From a checkpoint of a small transformer trained on Wikipedia: 10563 steps.
MLP neurons of a small language model. Each row is named by its layer, matrix (up: input weights; down: output weights) and neuron, and shows model dimensions 192-319. Each number is 128 + 32 x the weight over its row's rms, rounded and kept within 0 to 255.
After each neuron's rows, "fires before" lists the tokens most often just after its 100 highest values on Wikipedia text that the model never trained on; "fires on" lists the tokens most often at its 100 highest values on Wikipedia text that the model never trained on. A number after a token or word is its count.

L6.up1089 [ 67 105 140 155 203 154 111 151 104 117 231 168 133 175  92 131  71 118 140  93  95 131 198 153 133 107 119 129 130 116 158 111 117  85  75 169 163 130  75 173  71 157  74 122 153  99 154 168  88 116 140 134 202 109  97 128 154  77  92 168 138 115 153 113 111 139  82 141 127 145  69 145 175 157  90 165  89 170  80 167 106  72 151 129 149 147 105 129 117 207 181 166  78 112 121 147 128 125  90 101 159  87 172 216 149 138 130  95 112 115 219 130 190 108 131 118 116  75 167  98 108 111 126 112 143 195  86  99]
L6.down1089 [134 144  67 128 156 122 153 170 114 153 108  88 165 184 106 104 151  78 149  91 163  91 151 127 152 142  83 150 160 147  63 169 129  78 136 166 196 117 116 145  90 122  98 121  86 118 175 175 145  71 144 158 150 127  97 117 127 137 116 125 165 111 106 116 119 168 125 178 118  97 157 122 119 156 172 143 102 160 111 141 144 141 119 131 155 146 141 110  63 110 170 143 136  89  99 136  98  87 117  98 131  96 102  91 101  96  99 107 173 122 150 181 157 182 145  81 215 113 139 113 140 110 133 149 167 143 146 167]
fires before: " | " 46, "; " 21, ")" 5, " | ." 4
fires on: "3" 11, "5" 11, "1" 11, "2" 9, "0" 7, "9" 5

L6.up1636 [122 138 121 176 163 103 173 131 137 113 139 153 146 105 137 123  53 206 145 154  72  96 151 120 114  90 151 204 149 211 112 136 140  69  99  83 183 144  67 138 188  85 104 140 160 168 140 122 123 109  85  97  98 146 120 109 125 149 134 172 120 150 131 117 123 175 112 120 135 144 122 137 192 104 104  92 121 126 144 147 171 122 108 142 120 154 100 149 195  66 137 130 149 116 103  90 114 198 136  89 194 173 148 131 167 207 106 149  98 148  89 124 107  67  90 163 115 168 169 198  79 138 104 143 143 186 144 106]
L6.down1636 [133 140 120 130 142 139 140 106 152 133 192 142  96 105 112  93 150 161  85 128 122 108 150  87 175 111 128 149 179 106  89  84 102  97 122 160 139  96 107 157 105 127  60 135 154 129 190 135 181  75 101 116  89 126 151 133 153 126 161 181  66  91  92 162  69  93 130 134 138 130 143  67 167 145 141 128  99 109 149 133  95 193 153 120 192 146 134 136 104 149 128  75 156 128  85 150 101  99  84 131 137 124 163  82 138 106  88 114 185 140 109 147 163  93 134 104 117 120 145 187 111 129 123 143 165 193 134 169]
fires before: " | " 39, " |" 10, "," 7, "0" 5, "." 4
fires on: "1" 19, "2" 15, "3" 10, " | " 8, "0" 6, "4" 4

L6.up1509 [132 193 125 135 118 140  88 168 126 126  98 123 181 184 134 131 166 155 130  93 132 116 115 142  97 146 188 128  96 178  55 148 148 151 114 103 126 102 201 132 121 105 120 138 174 147 140 134  93 138 194  89 176 142  88 149 157 135 171  98 144 156  91 132 136 136 120 135 113 127  96 154 157 136 159 118  96 109  92 149 124  98 115 108 151 178 182 156 104  71 140  96 146 105  97 162 146 170 162  50  72 109 106 128 147  62  83 148 147 166 101 140 114 218 109 154 100  55 173 150 141 157 147  96  64  97  95 148]
L6.down1509 [137 166 102 129 188 190  90 133 164  67  86 122 106 131 140 144 171 109 158  97 108 106 142 145 110 115 181 103 109 101 168 117 137  94 141 104  87 128 144 105 158 113 102 150 155 172 126  80 166 120 105 117 153 183 110 104 131 175 157 117 127 169 115 147 163 109 101 133 161 117 171 113  85 137  91  27  99 113 142 179 160  92 127 145 103 171 143 129 145 177 118 139 132 146  72 126 122 103 203 192 114 193 139  74 140  96 137 182 168 104 173 114 146 132  98 140 119 127 151  83 146 137  68 156 194 111 170 225]
fires before: "0" 54, "1" 10, "ros" 6, "2" 4
fires on: " | " 55, "; " 13, "á" 6, "é" 4

L6.up1376 [153 139 102 108 171  93 109 133  90 112 165 122 118 141 161 167  91 111 112 152 112 123 103 116  87  70  97 150 137 130 153  89 163  64 144 116 133  68 114 123 115 135  27 151 155 142 121 126 104 126 129 199 100 172 130 127 169  89 188 145 140 113 152 209 119  95 126  73 104 180 132 115 126 131 132 106 194 133 146 157  99 114 164  94  98 108 105 156 196 174 172 123 118  70 148 138  92 138 172 114 147 143  97  86 140 162 210 119  94 100 151 146  94 169 111 139 137  79 177 133 171 101 154 148 114 175 121  82]
L6.down1376 [ 83 212  85  59 124 149 188 110 168 139 147 124  92 157 150 156 111  82 141 120  74  87 162 145 131 126 173 137 123  78 149 138 113 140 149 139 139 123  90 121 113 169  58 131 108 132 137  97 187 102 129  73 184 143 135 182  80  65 113 118 143 142  98 182  99 150  68 104 155 133 108 109 122 165 131 137 116 163 150 116 117  76 104 109  95 172 145 138 101  80 132  95  95 133  98 168  80 172 105  65  99 164 146 117 143 172 148 130  84 189 149 181 123 119 158  56 185  77 233 153 109 162 143 143 103 171 148 165]
fires before: " | " 51, "; " 14, " |" 8
fires on: "0" 44, "1" 18, "2" 12, " | " 8

L6.up1151 [104 139 121 141 151 139 163 136 196 155 183 172 118  96 139 106 106 140 134 157 134 135 113 123 175 155 113 167 156 141  80  94  80  96 176 151 131 193  91 126 112 114  76  96 160 106 209 157 126  60  79  88 148 120 109 171 138 158 130 136  85 150 139 117 133 161 159  95 131 129  82 129 113  67 117 124 164 133 115 123  86 117  78 125 121 165 151 143 133  98  68 139 139 177  89  78 109 161 110  56 193 101 166 101 117 110 139 106  92 144 116 106 101 188 154 175 115  98 150 131 142 137 169 110 106 170 133 158]
L6.down1151 [ 36 150 102  95 173 139 129 150 158 127 165 135 117 106 109 156 136 140 101 104 129 114 130 115 163  97 114 116 101  56 126 127  93 145 144 160 139 161 110 141 146 177  96 153 122 140 155  77 167 134 158 107 120 100 178 141 145 147  96 105 173 106 118 125 156 171 102 122 118 172 127 100  92 155 116  71  97 122 106  92  79 112  66 161 133  77  67 153 110 123 144 145  80 104  40 100 142 136  79 158 143  93 138  99  98 185 121 129 163 132 132 185 119  96 188 110 117  54 114  97 152  99 150  82 124 145 221 120]
fires before: "." 43, ") | " 13, " | " 11, " |" 10
fires on: ") | " 14, "3" 12, "2" 9, "7" 6, "4" 6, "5" 6

L6.up648 [111 162 151 118 130 183 160 163  83 160 136 138 125 107 130 132 167 143 131 129 158 112 124 161 114 132  88 105 129  71 127 157 167 116 156 111 158  91 125 106 160  98 141 193 128 118 138 130 128 116 165  61 198 118  58 123 158 197 178  90 159 142 126  65 137  99  98 101  93 152 145 105  93 152 107 181 148 101 112 130 115  96 105 119 117 135 163 186 157 172 134 160 137 144 111 117 130 184 121 142 131 124 176 172 137 166 148 139 105 155  88 121 151 170 101 112 102 146 103  81 162 154 188 119 111 119 153 113]
L6.down648 [147 124 129  94 166 112  83 114 115 106 123 206  91  65 155 169 144 100  88 104  86 141 153 151 164 119 196 108 115 131 139 107 133  92 117 156 190  93 146 117 143 139 118 170 191 104 143  98 142 131  84 170 141 152  67  91 142 147  94 135 109 136  91  85 152 137 129  67 143 139  50 140 156 135 168 115 157 124 145 134 135 116 162 108 144 122 117 140 136 152  99  80 125 155  77 140 130 164  86 118 118 180 122 144 142 109 122 174  91  93 136 121 147  80 158  97 106 126 148 187 203 149 119  59 117  99 124 114]
fires before: "| " 26, " | " 13, " |" 11, "\n" 9, "." 6, " | — | —" 4
fires on: "\n" 37, "0" 10, " |" 10, " | — | —" 7

L2.up1693 [151 124 179 152 105 158 120 177 125 114 186 149  75  72 147 126 178 169  99 139 157 109 177 129 104 147 177 150  94 170 127 139 185 170 162 118 121  85 116 116 160 155 121 149 143 151 106 191  76  94  85 122 134 191 112 126 161 122 116 109 106 116  87 169  89  27  93  75 185 149  71 167 140 117 182  99 101 100 100 145 141 148 102 165 192  52 139 154 122 157 127 108  91 126 118 102  92 182 220 120 107 152 194 163 121  99 160 131 109 108 156 162 116  78  99 145 149 132 114 109 127 122 117 151  85 169 131 122]
L2.down1693 [ 70 183 161 102  75 187 144 127 154 133  39 127 106 122 159 147 156 163 137 142 142 142 166  81 151  66  98 182 108 143  97  81 106  86 192 184 147 109 104 133  82  90 112  64 122 120  98 192 164 118  96 149 154 138 110 169 212 127 100 144 101  92  57 141 101 139 182 144 126 118 185  95 172 127 115 106  92 142 109  62 143 116 163 204 129 109 151 163 136 131 147 129  90 141  42 158  73 131 139 131 203 144 109  83 148 172 120 160 168 117 108 105  64 137 116 101 108 148 151 122 163 133 126 117 113 161 155 163]
fires before: "\n" 29, "\n\n" 13, "1" 11, "2" 4
fires on: " ===" 24, " ==" 16, " September " 7, "ylvan" 5

L2.up367 [127 150 182  73 152 133  95 120 131 216 107  95  95  82 190  87  99 177 115 149  88  90 147 153 150 143 136 200 116 109 126 142 188 208 140  93 182 153 165 106  75 133 160 136 145 114 150 157  92 149 133 136 115 128 106 173 159 173 123 118 102 152 126 130 117 154 150 127 108 125  98 169 123  61 146 164 185 151 120 155 106 150  94 155 156 121  88 204 179 182 123 107 115 108  84 140 121 143 177 155 150 160 113 124 110 112 107 132  85  70 156 131  98 159 149  87 190 173 109 100 121 151 106 150 119  87 126  86]
L2.down367 [ 68  71  66 169 146 133  52 125 104 103 149 156 104 130 130 123 121 118 179 136 100 155 107 173 109 146 169 151  86 130 125  95 122 128 160 151 108 116 193  92 139 185  90  62  95 121  84 119 173 141 132 163 108  82 163 168 143 117  99 136 145 148 116 119  93  84 107 102 129  97 119 120 108 179 137  88  99 160 153 111 121 185 129 184 147  86  81 184  70  82 125 168 134 159  91 107 127 151 131  83 189  52 119 153 117 148 161 189 166 139 147 168 137 140 162 150 174 192 149 136 112 138 116 128 149  99  91 151]
fires before: "\n" 55, "\n\n" 19, "ate" 4
fires on: " ==" 32, " ===" 12, "==History==" 9, ") ===" 4, "ieg" 4

L6.up1467 [176 122  92 122 176  82  44 137  84 168 163  92 163 161 126 171 138 165 120  62 116  90 157 123  75 108 188 133 124 118  89  98 113 160  89 113 178 113  62 162  97 143  81 162 143  76 126 100 113 134 108 111 146  92 137 102 137  97 120 192 188 136 162 160 154  87  97 110 110 197 134  67 151 107 136 120 126 100 145 130 151 145 123 105 129 149 161 176 103 102 139 119 109 135 111  87  83 131 207 168 126 151 150 170 165 250 155 152 121 179 136 170 110 100 111 101 123 133 163  63 136  81 150 140 144 108  77 110]
L6.down1467 [118 112 107  93 158  75 124 104 141 109 123 195  95 141 126 150 166 149 154 127  94 139 130 142 128  98 213 137 129 166 146  79 135  98 123 146 142 115 107 106 116 127 119 132 132 155  96 178 173  95 128 158 124 117 152 158  98  33 145 152 136 134 100 135 130 177 152 126 149 138  95  77 123 165 150 142  82 155 189 145 127 145 132 152 145 150 118 147  96  51 160 102 115 125 117 140  98 146 142 107  98 144 130  93 145 100 115 125 125  87 109 166 164 164 149 142 138 102 148 169 140  98  48 158  86 155 121 150]
fires before: " | " 39, "; " 24, "0" 7
fires on: "0" 20, "; " 13, " | " 12, "1" 6, "–" 6, "15" 5

L6.up267 [150 137 159 140 167 107 130 179  57 213 149 129 118 115 112 118 120  97 139 141 115 125 145 116 143 158 180 145 145 139  90  65 122 133 146  91  73 114 108 143 190  93 136 111  82 136  94 104  90 166 123  93 153 182 153 115 220 134 176 178 202 158 171  82 147 100 148  94  51 176 136 112 144 129  98 124  96 101 121 103 151 132 156  96 169 165 151 185 113  53 177  92  85 149 155  98  90 107 118 146  84  65  95 115 136 107  95 104 181  44  90 165 121 133  84 132 174 116 131 124 123 147 163 130 100 170 102 132]
L6.down267 [147  80 108 150 146 111 127 115 152  73  64 184 107  63 203 136  86 151 118 117 140  72  73 124 125 168 159  98 112  93  98 173  81 110 139 142 178 104 166 151 131 102 149 106 190  79 136 135 104 157 160 152 127 123 102 141 101 109 138 114 132 113 146 120  98  96 131 115  92 122 123 141 113 144 183  93  99 118 132 156 128 152 109  83 140  62 145 156 138 169 130 125 109 119 187 165 130 124 166 184 165 148 135 110 101 132 147 116 130 129 108 143 171 175 140 117 128 123  88 103 120  88  83 101 148 107 135 155]
fires before: "0" 22, " | " 12, "1" 10, "7" 4, "; " 4
fires on: " | " 40, "; " 8, "0" 4

L6.up346 [170 135 165  98 139 150 148 130 103 136 140 138 128 127 154  91 139 119 100 143 120 110  84 156 103 129 118 176 119 103 109 170 152 117 187 139 138 116 149 150 202 144 171 167 149 108 109 161  50 126 126 109 126 155  92 151 144 154 139  70 164  66 141 128  59 145  95 145  95 129 159 120 106 111 148 102 130 121 152 169 100 114 119 103 166 156 145 123 164 174 164 188 157 101 127 131 108 194 143 114 107 106 163 109  99 149 147 174 102 170  93 114 163 118 148 109 176 123  75  95 139 139 189 135 119 123 118 140]
L6.down346 [150  73 140  85 105 132 155 115 139 138  80 234  86 108 127 150 122 163 153 136 117 141 125 157 136 108 139 140 122 112 166 143 152  72 125 163 125  84 154  72 133 110  96 215 169  86 139 149 110 120 128 184  87 156 101  77 138 121 108 165 115 126 120 131 133 171 148 102 121 115 122 119 122 101 153 108 158 151 119 116 126 110 131 113 102 130 120 140  88 124 149  91 135  91 120 158 139 161  45 144 109 135 121  88 161  83  85 200 119  26 146 157 131 140 171  90 134  91 138 189 188 167 139  90  83 130 160 112]
fires before: "\n" 35, " |" 7, "0" 6, "1" 6, "–" 5
fires on: " |" 36, " | " 16, "0" 10, "% |" 5, "; " 5, "8" 4